Weights of a small GPT-style language model, trained from scratch on English Wikipedia.
Size: width 1024, 12 heads of 64, MLP 4096 GELU, vocabulary 12794, 165M parameters.
Architecture: LayerNorm before each block, rotary positions, biases, attention and MLP in parallel.
MLP neurons of a small language model. Each row is named by its layer, matrix (up: input weights; down: output weights) and neuron, and shows model dimensions 64-255. Each number is 128 + 32 x the weight over its row's rms, rounded and kept within 0 to 255. Numbers have three digits each.
After each neuron's rows, "fires on" lists the tokens most often at its 100 highest values on Wikipedia text that the model never trained on.

L2.up1995:099157102119124151103110109147085142108071099169143155126119176117123128126132074095182085162112157107155110153106130172142108132117159112091081143078096140130110145140106095120151167076142129100133131194173106134133181153165124091153122159139127075116124134166152098076160165172154095093118076131090157157129114122085166094157128093113152115136181103108165079131095135108139123106096105158141102178089096128085087041094149138134163171133107074126135092157118125155106114103102175127077093145112067146112069112126139185089095084116103108135139102172124116202129185161115119116
L2.down1995:115142155180150090182137138135124095125152130160120122113134120151077117143108203139066133068128118193130137145201120141112101125136134113192203101159085139133140122131108138148102111058132128100087141095123122142111144073057133155124220098157119148108139094000128163116081097137122115137165187127138155156122158128168101172128145103182089119110112126160108179186109131169134142131176120103140128075106200122160089127157133133097124113116136152139148145084139136057176122135150056133106100139124170119138160116136131089176168137137126177126117136103134075093104095128139106191
fires on: "les", " just", " business", " vert", "DP", " Japanese"

L2.up3496:107121147131109149120114121150168110173130129112070158142161084129121177071175086122146140133136072159133163186114125102145133174130085124131086098170134095122100147156155045101119135147165111128197162168138180171089177114094145128165111169112188156118142110147170095077154100153116138076147196190163168151085144155127179083112114132043154127139155134182121164159133145106068150109140119084111156142142119066121085113128154183138099119136108184088149137152069165134106118072181115184171192176068100129094162184173159157124100122131169070169167130167104114147126192149100091132
L2.down3496:079149162152174111143125133124117173105083167193106124093207159151135112157076141068111109118085148102064142090059131117175174092118106184099176164126099176082111143115110177168132123096125154142097143072086149132108140160138068118102162126151107070093137101139142087140110113125127128162219096091074146103137097096142109136162127150179142143122123155174165111133098127172170144085106088162082128154059160190192128118111124108112183156123040118115063118093142117139166202166139122054073113132169126143144108122107099133117103086189130121073083129113165158198101107068125101117
fires on: " Brad", " Silver", " none", " already", " Brew", " brothers"

L2.up4000:162130134124146129116091112155068089162153105126170073166107163109110129140144104116142125133111159166152160139167120240071133132092139136151155058089166111085135122141091088078152181151103136125120117091136191100140145108074168129192144098091180113119158132097162105120142162118137111138092122149131129082104130129133141109099134122059065146118155130134179152156156142112112145128117126116165126189146120117174084112087133147145065158095154124102139131099137127093140113107178117156192075146041097098123098088182054145148186100119165144117104127142069141106107108113143156089
L2.down4000:116098137124116139117113147068161163092102120117138075130138091098188092112175159150082170068118145112106101099123130064145106091197132175124109138133079115165122122141127141146128097115124087119111149172082133161147141138142120112122060109118112117126120146150094155090111105116091133063139161128095135164094103164111067125139142148112194130125095070125060144118150120143132073124153122066128116105112130080082136156132116120136168079182100165144104110124124104157086065181079172086083069177193153184148179127049154123101066133103146121105174135113164094091127109134086100105
fires on: " molec", "ps", " DA", "unt", "amics", "lets"

L2.up2513:137198105125095112116075164058162131113143122139176123023136157166133174115150145161113076117114171117168114158052126123147154164097127126153176091115158111176147165130096075146159198137095154157091151143122166130137133148115084154142103103099110179118162144099118114098129126170184109103176112160074117097090122097164114134160147115085108172129057143118177173122137096099133191114146137160104113134183137095161140126173134149154088125188159157066115111126112142104132101109141146125146147131143126129120076111061121103121140143086093120131140116145165161130124146126118126182
L2.down2513:177076188144111106108158142162119155105134141111107152130150155117172099080107175110129141159101142090116191090054117087086106137101110094097094142079106131118126057135124161150079115138100135117106128077084160172112117122172125080097155110159113049163161160096135132153159124124171135154077115130134143143157113163127127078077167103144100130100166059117171091145083119125101112074123132102190124132108132156089132107059154091113163160121085108165114136143134116146166133116109142104137143248117114117179166184148150141158130104108136140107096185093116150145104130126178157100
fires on: " Const", "ades", " Inc", "itch", " Ven", "erman"

L2.up2411:071127142123121080170147091131111097101169141141145143122140097138118133121165189134100160103176099139093119098118109080167132162091124125132104079173126121145101150151089164167123161161149062141155130164136178136128116108099151108191103156166161096076191103078135134107156142158095068142106154115139107162135198172109142096151149142132129136109143111215131205135162118137138078128134095106128070122227084095161161069184140111126170069138155109105133100107142109140115137126132136144140117088137147175086144181044070083107085097113073117103120189164092169127160174118146099130
L2.down2411:178084113148124156144143130108115098160120141094120109114119147103120107114122119111163107145161129123138143207138176128098125096175085081146130171114116083132114115111157077103130129066162139104201160092121054110089148130061087134150218114101101112136061138182092079147102167124120158123106048119119114091182071112167088167116090141134145143105092170056127164084071154113111135096169069142128196176079131160125090164097145129155105178110080145163147224156165130107135104115101101130098101048137042084115117126133122165088102162144185161098156121131137105099108073113093170127
fires on: "ons", "ck", " Walter", "omm", " Steven"

L2.up1041:144133140092129071116170058119092161145159128166144179139147152078125160082110138139065154111135133131157080152121133133137150116108091184151105090139151082096129145171101189127162149121115107146109087127140080148167094140093144122135109115130115168166134109186142128132151196154101102135193103154081070126176102163196134158129152177076098142137119116154131154171098121145170112134202121138101122138146167153082104117172109094114090149154067195100162123141124152148125034138134049152100139141116135137130113133148110177191079137162111103092097102202172108137113120091223128142
L2.down1041:085114122166099149151129114140150086123142131126123087127133095178059131127089106100193125118126087109118162142025139120169087095126164038091176140090111123148091132076191064171060114116104160132144126124081116104078137130170147098115165192198086116089079138105182123068150023113082121176091144131223142104114157074051170154127102101179142183128145087109141106135122100125134128156085155097131141115118176177193177168137118117081117175143188103145143126143115098105166195110162151142077144182129126104162143108121102142093125099125160096069160201058164093103146118141062149124
fires on: " died", " death", " Germany", " Israel", " coll"

L2.up1970:168107174147055119121123139068130065179107127075166074181130124131089171138115165127157154120086113109132120212182133171176143110120130149140157129124146089073145087125117142170064140064139154139072154121074138162126147143097104152058144136114135129152155061035116082138114144116118130124089128041115170064116143178125115147114179166149130161093167132138105130110135149179154124189105149118134120114179071134086167111149150116197110160137145168091159136092137149096182150146085118104159193132099132145069116137136073120138137128042121090104100133183120112130128081169158096143
L2.down1970:137156075119135144158125102136111159065143113091158141073100123177154101146132121134119076107114139156126087114125101075103099138167171098118065119157142159184155144113168073109167163128102194112132115128176123097169142144146157139142101094136118108133090147135120141081126122076118122115164153173161130180110123133099152089200084099090152138119129121100151163113145082138096111085132137160144120132110106152130107142125129131121134123100091092114113098119127140133119125081159114127100077110141166160107165172102120117084169170157192115126139134140093141129188132089083093068
fires on: "part", " Swiss", " red", " Route", " heart", "uring"

L2.up84:182126143077105149101108112166147133139153111144132147106139144117123149145202150123112154128160081120083139063109121105188139124141139145107183148139179089155171108060157125166139118160074143192103107158116156086105106050072153176111128121086157138159143076189021125182116166187127175107067153106130147113158117154155088187076089160105168156121132125152176077091101108150141130113129081096146076107127157089123100112187087127108155128163139160143111141141160156062138191111132104109133179149117111117137173154158107080078140096015105158149102133113105127109112049147126087129
L2.down84:135148144076134127113137157059087102100146157131121107139080148117127125133134061195109130169127162101156170161170118113091102083152097081083057108138125096116118147166148125102166113096141137052123093096133138152157149173114122058100167161144104112086134098171198158056128064106123091144155146143168149147147103119141176108171117118074110136077144111127089119174134077112146152115117179144115146162123086164096133121093138055132101161070093115124134100101093121124170092127124128121094100087092201134138066198136104132153102114150141152096178163123126110140142182118116222122
fires on: " before", " until", "ensive", "round", " BR", "igation"

L2.up3606:195125140106102139102100093132111187137114174113092166121068197069177147103177109135072138128137123196140125085142153103123130133140137181130129191106117137131109124136152129164098081141174073116112155090078137086163094083181143103164165056157147145149182147150178166059064151091178100119145174152141078106148157092112113099155047126084115141123206137155148111141125130117135069123118159104141072070109145133069129102099165123141167114158109143155119143123168160075171088117127103128098107095150129136135085132127135118111166104072069131115121166102166083164138097158168108111
L2.down3606:094136120080164125163128126101134115150152100099206114074164147121094081155131084189120130128120163100157112143114126164165079155137079055074096132171130185082150139105105147125164137131102111177135111138157182122108190113097150097071089152143114158161072143087142098154158111122104109097120071093141177154130118163104193133127109100099169152150092093121088111130112134103097227071122103099137158109146078096125116119138055168135131107117167154116165090147111091075137132101104142149147158139164170155170171181135122105142113132159090146110127183141112127120144142149082118147
fires on: "de", " Assembly", " positions", " running", "my"

L2.up1652:118142145125113122096129084096137112123137137141120163134083137216141100099165149121134168133097114110163091096123179187111089095157099125097108131096162142108125121112147157117161170168141115153103092095097153096109154160054084163125165143132167101106144118130163132181137125068154163139142167123157159120093191184113139168055126114151091195134096127131206099159110137130144105113170079125154088119095191142134089062089149136106187092168109103108141065113156090136032111101087154132132111151146165106206129096125102150111086098127121120144202134132152121058099134155177087135
L2.down1652:143108122155154105139155179125146097153131143116160061139133105106098164162036181105144087157092123165122106134100128084167115117077158149126143210136163109139158122059151063111096114125132161110166152131113109173104131141163115113146147105090080143131090077077123105117080122210136131165105131119156117137185151113117108061156124128110156120151107158134100154174137081098093090146185123058109164166144054179137178143150116043087092170109093099144067133110115135180184123178127082118101173170145111158152138107129116088082142168131199131126105139115163147177098167104091181167
fires on: " did", " do", "amps", "ons", "igr", "MS"

L2.up3850:128117163066137115101136143119120156118074134093102122140134063120143128153159076117082166154108134137169104111136120130188133178142130107149133159118094108103074125182115106135112098099117108115107095163132086123136093172112143101119080171073083127109131174118124178151177126136095147125131153218104124111118166198125149137178149136110186154157065092107104094143100151169168100170126133148176095122092122090127125106151095133100134110062127116133142117153150154148130157105143200125144188131112146143137130187175129122187101117078177092143154099111165120163176110104098136140
L2.down3850:143148081195091093063082108108140081144168177185119133198076102075096157166145167149143092121078170161092138052054130100138098116150148107078110034139177153155137124106138107084175135084119157108190099112145121106130142121105150138168126063156113161141090165063123108071169069133120111121109111103105133155161110093131125162133131113131094104143168162129148156087167068145108123140134127120139156164166149222155095140153136162143146109166156128146081107129103138127146121143074062147160123207194227143136099068127130099148167114150127156174129118179090067096132112110126119107
fires on: " var", "ards", " lines", " Down", " dark", "itime"

L2.up856:127123069094108163140154137123078144144100161119163155168187108123076121143142132095149151118145134132124151152132143116107175125137085195082128175075155100142161099144129124139115106099170125109137127133149049108132114108124126160169110174118181143186113182104178122168090124137120124133122113113138082104085118130108106120149162144117083110118101152096140139120076188171171101084112151111145146146187165110077154161112099175095149140144113107086151186093133146151123160113134111128083095153110068132110140153192110163120099157060122113132114071161169098160086161122127163090
L2.down856:153088128124128099217096149200203130083139061179047126101129125127170151147134134158102129099081126146146166116201108131125132084109143106135132099142075114151176116150123160114164102182080123122113171137138136117105153136118141087142126121088142097112166141136114141129123149087127086111122148102101153106133102156165164146111160127183157118172107169136125091148158085056125186138175097075152133098098097151121130118128180093135170093090102096138089102122151089118127148145119123106163117115090145137120042134072144157102158093150106073104124161122099129158121150126170136127
fires on: "wing", "mar", "ece", " finish", " Forest", "olved"

L2.up586:156143128144120105072144189141105100143084130091074102149132133127142172153144196149126080076055157129129078133111067136139069145160119137186142132144118116063079155056167200169142081140116151137092176132084132160141079055045148175105134158129133138161108128104178138127115162089138113188114168131084098118174119103174164144156194185159108133098110149145153161161119108123126124155120127084107072132169128102162124182133099104119102145100100180134148111112139118108171153128122187130120168104125172104168174094107124113138134137130157112180148140152146128129136116101180125121
L2.down586:097080117115090141091124116148133131082133091078169142132136148125094101141067087157101159122111121109157158137142113138116155147140089142096144097099157166195146065155104076149157160112135090105194146132147178052067067129180171063100182105145097069120133142206119177103138097179123171103105141111111153215146137160100127078139086094128164126079112097075094099103200141106154125128127111085137138123129140176114144096133091162079103143150054109106132116091096126175121143122103116146151061158161101113154082097155157155110089146093155142126142139158077092116194121100091158155
fires on: " body", "ST", " Tennessee", "ections", " %", " board"

L2.up1299:116189161137125163141150137110152176093183168128164081114146101152136116062107155119090129105154119073156177137075117106115079133144100095142107076052045112214104156117186141165130077142092129105018131158147136097160165126155158168138128202109128105153118132159144094062070167175079148152165157140151169119047143090181086084058122174127087170172161100117173161166107142053099082110222121122113122136145134078093078123156119194137099111114146118140085163151134127119195099117149028177195123049087073117164074120169138138148123098097144190123119104138146139125117130138090145136
L2.down1299:121103166108178077046110132099102115115113106176096105157119111123134165213161170136095082132148141127111168136187102107131207119084101151140101140195139167044149070167086143073120175124172144113129120097135108186071178125120108107130080104160090160091150139097139099131181137119198115110145122111061127137182136142063099194161118138156149087046097091099143077064164114192157163145070141140194135171075108143095138162075130072097141095113105107093170086102097140105076122140089140107121168201173132098094163168097149162136126112158167127140117174114108130139149123101199163123
fires on: " children", " stage", "imming", "rid", " arrested", "aude"

L2.up280:156180050161103068142132175137105133102139145108128100089156137068106104158103142149159124087135153112118148138137141104117164177126125149071095166112145120078088056170146078155066120157096140102095159124090132118126116068165107134230172137131176149135132111141099103148139115166103118136185147191117097133151094106135143130087083102145154156130116130088112133106142116094126130087099106147154132178169109085111148132068125194085056166155132134131160123071109126178055172145114143141169090135051132136074098095109090144099148131092151167141090120170087165128096198055120127103
L2.down280:148065174102148129103114104108152151117153064091147111210124078172145221092136081154080124139102121135090140117158152079101139098135130124147208098145094156116180179104099121091190133162120119145117165118165125104049080188127146142092106047088142124096076121153115151161145082146151157129095078085121114086137104141126102152141162139178087154096123130114121152145133109141112141159215166142129144094068122148108099122161138089121158065134158080120067165141096113123147088108169149111174129111122147076157149087088155099190082173152088132143164143086178126111160047146073079127
fires on: " Jr", "side", " produced", "rice", "onso", " Eddie"